Part of a small language model's weights: vocabulary 8192.
MLP neurons of a small language model. Each row is named by its layer, matrix (down: output weights) and neuron, and shows model dimensions 96-191. Each number is 500 + 25 x the weight over its row's rms, rounded and kept within 0 to 999. Numbers have three digits each.
After each neuron's rows, "fires before" lists the tokens most often just after its 100 highest values on Wikipedia text that the model never trained on. A number after a token or word is its count.

L5.down895:497519541512453463518465473491511501500531494473468490497517482495509470508511497496513537472535482519509491455494505501512516552543490485481496493488452479540536511498493521548537475489514515510482485446476508536496492447510472482489482514460522514467511465460509454532523505496499451511
fires before: " |" 28, "." 13, " in" 11, "c" 4

L3.down429:507537537489499528501441535521531533460533502465512485491506497473557499480548500531453459449509481501479481489496473514488467513473539470512493488482531525473498454474511480502521529475533490456488461468511476510475451472474451466549504505528487483518524506489506475446494528517464498531
fires before: " |" 39, "=" 8, "s" 4, " career" 4, " =" 4

L5.down942:540459490466539498538465475524514559476461515494467486493481493483482483448477513511480484536505535510515516521508489528494525452539422525527539534500490517543495501515504494516536465516528507482511510511485497464473490513500456520459484472533491529462508439495469487465501461476500524508
fires before: "=" 71

L3.down559:486468463515461563519507521486545526535458552463494534458503493502470523531494484468499534493510509541494464524515515506510523501459516505545486467487520517478467501503522489543479525489513486532502485456529515559520541544511527512457461483471487478447527461496513505515490508494513500489
fires before: " |" 43, "." 16

L4.down915:500456483496482521497479520487522530514495484460521539468503467504490492488481487475518497507523492483527533500478494521523535496500528484532497482506492482467503476521510508497476461504497457490496513514505496556529472537506428498573533484497500512434508499549546499480486493492525518488
fires before: "=" 67, "\n" 14, "\n\n" 12

L8.down878:479524530493513503506563509495533499472559447489514500459479480528475511527490432498505491501498477453457493490510505511501557507481509592519506472504503489528491469491449535505469517500511529514492469481505506504477450462454511447479484456471503451492513509514494499518458479477482523505
fires before: "%" 24, ")" 11, " |" 8, " (" 6, "ron" 5, "ent" 4

L8.down670:516478523515516459527480503483511518486503496550493499519457459495487487540486488470547516533469550469526497474501546510466525557489525495492468498419494524508509492498461526460531545497450497528508535502471496485481469507554485500516486485502496482576477506458512480510438481523538483527
fires before: "|" 32, "\n" 19, " |" 10

L6.down985:501488539475485515490515524514492534524443543501491484430508493530521475506487511494468506503525503541512497505496447548492514514540489502503506512524419503503447455497482491504463475489495492486550476510504480504476527505491501528506500524511490452526492492478521526441488508517501469505
fires before: "," 23, "." 13, " as" 12, " on" 6, " of" 5, " and" 5

L8.down314:506494472514450525497448515499514519542513451515508491496479503495496503479556489474440463530491496501549491512481522492484546544521492514485514524522532479527515485498525504507488452518514496491516526463538514469507526481496461486468490461489517490493506547468494484505511532515536478478
fires before: "=" 47, "anie" 4

L3.down986:503493514495535485501481495457471501488457475475485486501479463495531515529507541532472509492470520474512505534516488520496513466505501531476434483521494462525496499556501483504515513513510505534470455450513492477506446513524499462484502466527494554509497526527515493537492505478567451516
fires before: "=" 58, "," 4

L4.down79:510507505538526491471519487480548503499482501482476519476537475490428514471461472506531478474501489540503491497566514541510487496509508493511523442519513494502517516541532508557503470497520497484483540453509491482488497495512491554516550468481501488493533496491494484481464507471471454471
fires before: "," 45, "s" 11, "ship" 4

L5.down675:468522500493482499494485488470520510488504472522456499466495462483492516454512507509499547491510548503506503469462500510517498464514449501505533522515480522517509507539537497554524547517484487508465481457482524499499448497509502533469514524498496456491521483527497479501507523446493454506
fires before: "," 50, "." 9, " as" 6

L6.down978:493524474503474472481500541519532499498487555458508489512466471539499505486461502521455518518514515462477547491480493545534460498540493509475513552504505501522529467484536510488507482491481458545457525470511464520475526508500515484495481541514524522518533506481493489520493447501462526490
fires before: "=" 37, "\n" 14, "s" 5, "\n\n" 5

L4.down716:524529517492490544502549503495490471487484509516487503486461510484495520544510529479506459519520492495515463538455500520507500548503489481525480510472490522533489556564488532506495506489519481509527524518501506509519516458506497487460505547473450544520480504542563471521509482520464493472
fires before: "-" 36, " of" 13, " |" 6, "″" 4

L4.down444:481542516509507491495496536492499542511495491454501505527523499533454502530514466517471488488497515461472515492552486485489504477514513468480505467503508486523492498552508555484493528522468515515482562506494511502489466507531512489485506473511501514479468485487523490479496495495520542534
fires before: " |" 58

L4.down474:529531503485504498447550467546475452487544504524512466500507511521473481510476533537506559534488510485549479472462552544506523434519500475519484477499490502473500527510500514514481503489542559478496469457508531481512493484515477498535504439494550524458525513460485487489498494531522516520
fires before: "|" 68, "al" 5, "ry" 4, ":" 4

L3.down516:474520557527469496503514486478462508495496472513530506476495478490530520470492494517505445505504536481513483493499479512544495552474500469538437524546486512481487480509497567504484473513531492461492534498479474516499496483472476445513468489521521502472517454516461516493478484488519486556
fires before: "|" 38, "-" 13, "\n" 5, "s" 4

L8.down540:494517492490522509488463451430485497513505502522514530541527488519445514458493530491509481494502521544505507510490525491485513473447508516528524538547507517526515469486544472533483491489484517507444507463501469510482519494496448500512479465535509523473501474564535535518503508489469516493
fires before: "," 27, " the" 9, " he" 8, " it" 6, " The" 5, " was" 4

L5.down894:520532544499497527504524500561479538526450554509504482528541472494497548484531478472486459515488538507519510521536552499479480569457503503519495484524494542470484500496490474473536518470503475498442510497534464499498507505523512483519499491502493515476444527469491492503486520479459531505
fires before: " |" 38, " –" 6, "m" 4, "40" 4

L8.down306:481504508535481491479500489465480550479459520511488549494464472530467436498519521458509477497480461480513529539504482520479513527547493460438487483512517520489501514489482465505509491515502486446501460519487510496528491478504476554523478461517538527515505496556505512460450496519490461517
fires before: " of" 47, " |" 11, " for" 4

L5.down292:490474476508504486480551521499512534533509461490540486467476491498518503468491549497457532490519510521514512500478529502501510483526471517542463503472496486502489485529524533511495472489471489489535487471475493525508479512493495471511566480458457480518517502506525479474504529516525491496
fires before: "-" 32, "|" 25, "ron" 7, " |" 4

L8.down730:483489509511511490481464487468505493494514469503481512515520511500479461495515462504492518456484498446530504523509472515510455513512526512516506477484498502532501509500518537512516473513513507432515500457477464485473522494505498517537512520467534536473542499516505523469513498505505503493
fires before: "|" 38, "  " 11, "q" 5, "sh" 4

L3.down834:503458530543555515535461467506449484475504532527460529479453508505502490475481492531492481499511483507508496498516484513463545469537494496498539502491522502547508499515500497466542513524535504516480552511484474500483489507475502449514479489534485527499489510463536496496514529476542475530
fires before: "=" 92

L6.down1010:535467481493481494417485560465506509481450486478474543491497505467499525511513493486530503535469494466496476498500483481506519491488491512511530506459484507476474498546487463454477486514505503524517533499472495511538485512460520508506538444492488473508523493528466530486474466517512500489
fires before: "=" 20, "\n\n" 14, "\n" 10, "|" 9, " the" 7, " a" 5

L6.down502:515493466533499529498511497523479493442487503515518451501466524516498458532541506477495506480474519521482493505525465514467484545505491537467492518517515539525488521479546558491474480502495521529497467532471530524463507518511507500441456492535532487506534503473464526501503475456518455487
fires before: "=" 52

L8.down279:520487479484455485509517522424489512509528528505480502564497494482508482485514501473533486477487496452511443517481438516513483497473470497481494491472533502495525505475497535512511489523539524528505513505448456521542463491503528533460512529463509502486524507500530502533472500526493486486
fires before: "s" 26, "ing" 14, "|" 9, "ed" 6, "d" 6

L3.down1008:475527452524520526547502482524487540505482534518537502502544491498458490498505477519521499523480497493506511493518474470503486555479487512508471491498484464505480487460521535471519484503442511509479512465506491510502505521498510491502525486454516482518508547451531496478519497494538498528
fires before: "=" 60

L8.down424:507503507502502538502543500502516521521533482491495528495497474478501486510501492523518457468488488459478497478525459500493512494487476467485486447458495469514518500464491516467446496518498525478468514502545469511463467567531521554518429489484521494488503504469478470520539538553476515533
fires before: " by" 36, " of" 11, " as" 10, " for" 7, " to" 6

L6.down280:501467497477483491508492488519479561484489529488437488512483485502496496541490492536498485552456525488473460459511477487500434475510518494439458506505495480518496493536480493454451462519498523537504514509520478494521524546540480477483514512492504454488478538529538504517506454505498537499
fires before: "|" 73, " |" 7

L4.down742:510477514516512508511509524514477526535468475480493512470509528543541490519457515468530562517496509522488487508499535527508466513484555487460508498488527494451489457499525479499531503504459484490485505461454502491495523510534492499502506508508532545578532490503507519501520522552513500521
fires before: "\n\n" 32, "=" 29

L3.down860:544489505496488528492496526511513507468473517508490505449527474516525514484501494471444472508485466510456518513470492470516521489506556511493488519491512537478539492530450516488489504490493502478486487543500493509502536469500498491541462490546498513504491506528535518510473448512468500504
fires before: "," 31, "." 23, " and" 5

L8.down396:556496486526468525483528496496469441518543502487478529467535506471493460519525577460485527463485524567452490512509506478480483485548507522545522513511484506474492477465520467478499504502508502516511522479492477550505474491520484476503524508470513492513460545533491477510524503490514484531
fires before: "=" 78

L8.down201:503533535487477507509524514510477527498508445505494557490451533485487501481487522520513545517477535556488528500484512489459498484488519531448497467486475493511502490516507526501461522465509492512503509510449536523481505504483470529528487513520502506468484515494521510465527532487520476501
fires before: "ed" 19, "d" 18, " of" 11, "ing" 10, "ated" 5

L6.down341:502506480472490485541540517505518537503471480492491502495528458492497498453516449539520508499552499403505519504483493509546529479497477555482468487529481455474520536501520524481524501557534489513500525497493495522499459507531535461474519465495537454466501494512491507476486509488489525500
fires before: " |" 42, "%" 22, " m" 9

L4.down305:507528507487455480488513531544503527520478489528479485486517505455520497531549506488482507482491509512499500512510489490494487514493467474475469489478479476475512476539497530514548509547487468466517492521471484539500516522512510541501528503543549530481490468491499472538532539526472524504
fires before: "\n" 28, " —" 27, " average" 4, " 2" 4

L3.down133:506494459523455451467521478479467512520512520447494503527483542502497537503463468534533493464560481472507471509479452488497539458455511528491527486520559495515483468518494531505528463479517497491499482529464484510522451515500523536529495499507482487482489524495463471537524476506487508527
fires before: "=" 43, " to" 6, " as" 6, "{" 4

L8.down894:574475463489463490460497452510495564527489502495494506516501519536507514492512512521494460515452479480504500540474509488505534481477506475507495524501471544477502515486493486460507483530493461512526512447487516505475541520464466531508515460529534495493513457507494490464483493499500543488
fires before: "," 32, ")" 12, " in" 6

L5.down622:497476517485497514480509509476534529502492467479485483508499521546519450568500489512507557514472507494507542478501517481541498453541481511542483502515528527466475478489492495499506477507449521547504508491502519497534507507536462484514467503463513477468474492512490496484496497482425501457
fires before: "|" 66, "-" 20

L6.down416:502487525501517522522488499532513482490537485522486522498537498471484526519522529497463436505474473525475524484489462476475508518514513481507490485500518487497469491484455482484547513522483513475536464490559459493508523479560516482478469494530503488548523526548497537514502535474523519508
fires before: "." 24, "," 22, " and" 5, " to" 4, " he" 4, " 0" 4

L8.down548:490489516506515524480509526533511503496474493520496456485520423522454511519502516515420467479512499549485524499536479494512475497455479477513510473508534531537552472499495471497513477518488542463495472463535497484487526506504520492507467476506545521527483498509467568458492508489497522521
fires before: "|" 57, "\n" 22

L8.down975:516520568514540526515547526469500530509528514506449501487497497463535498531565502499530526503520487483499480515519493488492483513481492475496521545473490498485467489490514466546502526505479526519558496494493486471497513503498517499565526464466510522510481482534476528528462478529519522487
fires before: "s" 68

L8.down817:502472465537519533507491480480533491469509493526526495494455457493488530461500442498495532466534486537534488492518499472519501494483507552508490540454508486473504509518479484496519522482514501494470551539515467488502450499503463507474500493521482498509522465515497472492505476502537549502
fires before: "\n" 29, "\n\n" 27, " to" 7, "=" 5

L3.down320:494516474532479500483461463499495484496497522514557467436518509468514528504539487545493519502484505473477491476497511485468453523490504515479492495494491524467477497555456492528518513510540438481538461492474496482484500496497514531515518522473541484483515515547467532500486480470460523490
fires before: "-" 32, " the" 13, "\n" 9

L3.down541:481514518503494466492515502507457499484466531520495504503497498512519474517502500527500490506503531443506498506523518505472478495503503508496509465518513473483459503510455512502491499513489466528513475529507489508474452456512535483487493495475487509448497498501526500489517515497504493484
fires before: "," 29, "\n" 20, ";" 6, "wa" 5

L3.down633:462488453492558505487508474504488513492518529538491514523508478488482464529483535475510512488534500511509493487506551468440509497507496463512484508475508489489477546521534459517522469505501509491500539495495463494503517503439492499520504539486498521531529532496457439509503492499521544519
fires before: "=" 62

L6.down204:456518519483526519489505532459479472517526489550537519555524522512494502521488479488526533469539506488477493482535453469495487479484479461525477540492506510510498500461493449483506477502466540472501504503492500478543526459503485491506480516488489483549477519513488508441493518465526504472
fires before: "|" 38, " |" 23, " -" 4

L4.down642:478519543523521511447512508540476464443504523544499490511503501504503525488537475458521493487540509511516494526518494460513461526499474518507478512482572495501479465505493491423514482522509501510508448551499471524507528546497522461488511509508493510560472496478490503491487490468518533482
fires before: "=" 59, "\n" 6, "it" 4

L8.down753:494476462510500490505530476509530468513511525443430487509508501469515492476531527519480534495496476521465492491464479524499516566482486507501468505514502511529517501503490541540476526521491514516499505523477504501511496498496509535525502489500493465485453488510500459539507486470502526464
fires before: " |" 20, "-" 11, "\n" 10, " (" 9, "," 6

L3.down448:516462458477488514515512528521517507451496461504516544453504501528494516537507438507532525472459489451574454554488516496515470488544544476490508478453543492506508502473506550510495515478498488467477518536472493459543503510482532539483488490552524506458466483484526491526520502501450468515
fires before: "\n" 35, "=" 34, "\n\n" 29

L3.down262:530522489541480495518519459498531502464489498467505508485505498492456522482453536502495503505477500534512498501458549474477531461505480486471497531513465493532490468500535511500491470501511504517521524523532512537481484501509524485508504510452557479472495535503530488495494486479501519527
fires before: "-" 71, "\n" 27

L6.down826:478500495578476567481481508505522535508511505506481542492526463494454517536490517501496539517497469556525470527476465501549511519504523480530440516513493543529520496493483546543514504538508503494490519508487526476498524516530486493481536471531460535513497453454520476495530495503540496497
fires before: "=" 38, "\n" 19, "\n\n" 14, ";" 8, "–" 7

L6.down801:479483516500492485511528497483488531508464495487502493462500502486506464506482497528486554483538518429468516478475478503506512486528478477524474514507574474508510459539490518500469502504492467521471530490557522489504538495510493517538487505526514497486519480520520475468497517549522509489
fires before: "=" 51, "|" 4

L8.down52:443526467464477478515487521471539443497537507489513506512528447514508511540498516517495502434472499511492497493515477503488502517487500548520516465522490481470524494488491541487496502555505536508536516496510493519506464513504497510518470494513504484484498492506522489545466514489495496542
fires before: " by" 36, " in" 13, " to" 11, "," 4

L3.down856:480545491489484474520488491528529532514494464510516515483508537482471478518529514487450509508489489471478477535516498498483443496540493533475433481486535514519470451509474449455467506483478511481510526513494496495493482539503420501478517501497499487485488494476502514500485534541478519550
fires before: "-" 23, "\n" 17, " of" 17

L3.down328:505493506483491507517492509530519524466483480561487556545507537499525478468501492466490499470547527509516473515462517492503510511502469458491523492506499481540522488481476516495517525500481480511468485486480467516520483503507498491473469478447491559543522523508519497446505535521445495510
fires before: "-" 49, "\n" 33, "  " 6

L3.down1023:474488531518499480508486514541479510473491481509505479480479542502511499516481484497477478499490458493461493485503478455511502505485536520513521480531525490503496515485482516490512506498480510494527467478531506506496491519532494475566533483516488474471491561439423491478488469542511471504
fires before: " in" 20, " by" 18, " to" 12, " for" 6, " as" 5, "." 5

L4.down268:528489517512480503520489438512526492511489518509522537497475514490473505484471496539488434484500509487538497447473488468521457477503533530532452531509466540505499495515496495506533475502464492505521527467516507526502525522488476496486477519487534520488503500496505475484529554478496490495
fires before: "s" 62, " |" 6, "(" 4

L6.down149:504508510508535522527475509455490537456530515509518536525574475510495471488477476509492489531536487467483501490494512497482500526537462465496501503468514471463480489530496492502500547491521456497527535512506496485531516491501478483521467460513555501494468483516531531473469461454524486478
fires before: " |" 29, ";" 8, "–" 7, "|" 7, " (" 5, " 100" 4

L3.down70:500522538489522454514481487513493497512528545525481498487497514472481536479471565468469465562526450506512496469531507473501502491509498506517486513500532464508466448473518478479511515538493476513479493456481457463504472465494506519501473501529551478516527482507491492479504507521505534478
fires before: "=" 46, " or" 4, " |" 4

L3.down398:469476463486501514512469520520539510495502498456518493503478501503516483538472495500531480542520466492513493480509511502451504509531472488536465482574473503502509499497491484535451509516498501510523504529506472461488519528524524492543502486485503512512468536499473554500507511452543491456
fires before: "=" 54, "." 8, "/" 5

L5.down776:516499494463508496541516512467473517471425509442507467477489541498470472492476509549479491526532472492444511476522478488520518495455487540512487490484524521534472512522530475539471509561500491523515492491545519468503525524495505488509478503532521543532460495514547505501475472574514491470
fires before: "=" 45, ")" 13, "-" 8, ":" 5

L3.down954:540499528481477469522500489528506489491510498481493502496512526530531463518557500464520508503499522499518484491498468494514472498459490473518497530498484513504526508466476506478514548502479547472480500457470460532481500520473500494521466503499542489491527495483504521529492493486498528512
fires before: " |" 52, ";" 13, "3" 7, "8" 5

L6.down685:491535495466521507516498503483504488486495498495518490465521540537491495483582517524516474513473497532493516521510484532491508480534502446515520486536482501484489544495505527470517506486526482485470516507489463513511500484475513473512512469514508491447501490494498477532528430517506461515
fires before: "-" 58, "|" 26

L3.down872:529495501511471542509508480500498482440498479503490464519456492494463461520490497469520454474452527510510481456517478492517485498516519483498489502499499482520517485486478512506513508469486500467503448530506466547472491513521470508525494500495500504534511539506523493497485488512519490524
fires before: "=" 65, " |" 16

L8.down6:525537471488521523465492512504529488488485479494546477507497440532478512477514464504488450474514548461535475528491455537546529520521501513516548522515519483536559486513474492504517479514535486487475500500494503514519496534470486490553467472475544478479470501486523543476483509500475551497
fires before: "-" 67, "|" 14, "V" 4

L4.down87:499493476511516523495539517500502487490505506502513491478419517491515515461456499483487488490483490501493561508453539505488528486542459458496488507499469503526531478506480463468519495506494477465520529531488482488480515524481516474482510523492541507512520483489506463450471530527529489523
fires before: "=" 68, "so" 4

L3.down130:560531487506497466516484512538537454502466511550480490522507466483529487500487520508512497458481500474488525495480465509504489521527497499528453531517507480500510534478521480471489505513512518521510476483540468518539523530560495512490469500496498516516478500479466492515491533506484481501
fires before: "=" 71

L6.down800:470517536456494509463456524502500482502536498501497517476464502507480522516450459493536502519505508460435521495498444500488481501510530473458506499496468504514488503514458521524471549463529515514520515511485492488475481516450547496498482499522523523485509514503565484448480528515545499484
fires before: "," 56, ")" 5

L5.down698:519502481483523574528502536457515534470534501476494509492493520517450522500462525484497517490475479475508522466530551501537533477503506489541534475496510508506511493513540536474504485504464508469507493503509516503504476527513520549495476488452486474500501516495536480482486467464504497545
fires before: "on" 22, "ti" 20, "na" 5, "ng" 5, "or" 4, "a" 4

L3.down425:509510497507480526506530515474505519503503428491517500477510448489540490518520466528514515478504500483529459481507517499537513525536501485483523491451520480461503471493496561470521498518495467453510499494487463481517510493495517463541484505487468517453536504518496505482528516534502508505
fires before: "\n" 26, "=" 24, "\n\n" 21, "ary" 4

L3.down375:488490470512474528505485527526483482498487478450482481491539482468496487516521509541512528529516526520492544455533516532475500452527441499527566494540519515470508502511474495482518521505520522512547507533516472518464484514477514561475500505489512513546461475508554460487491482534501509528
fires before: "=" 63, "|" 4

L4.down329:460487550476515507514521484521459535475499532467517530490565504497509518507410478490474528480489531471535415475481486500509518465510507529521543471485517508503540489478513531466526530519525522490475522507454553490514520504505484468498452498468525510505528511514464508501510474499465490504
fires before: " |" 28, "\n" 12, ")" 9, " –" 6, " a" 5

L8.down362:508526524531439540497522498476495503492532508506449525464524530512509522529461474505487496485494517479422466522469493482451482469496486493525509486517509484524496490471520435507500471489509518521531518469481547509505477534501515525469485544478468492517478526536530522515516521509502474489
fires before: "-" 41, " the" 18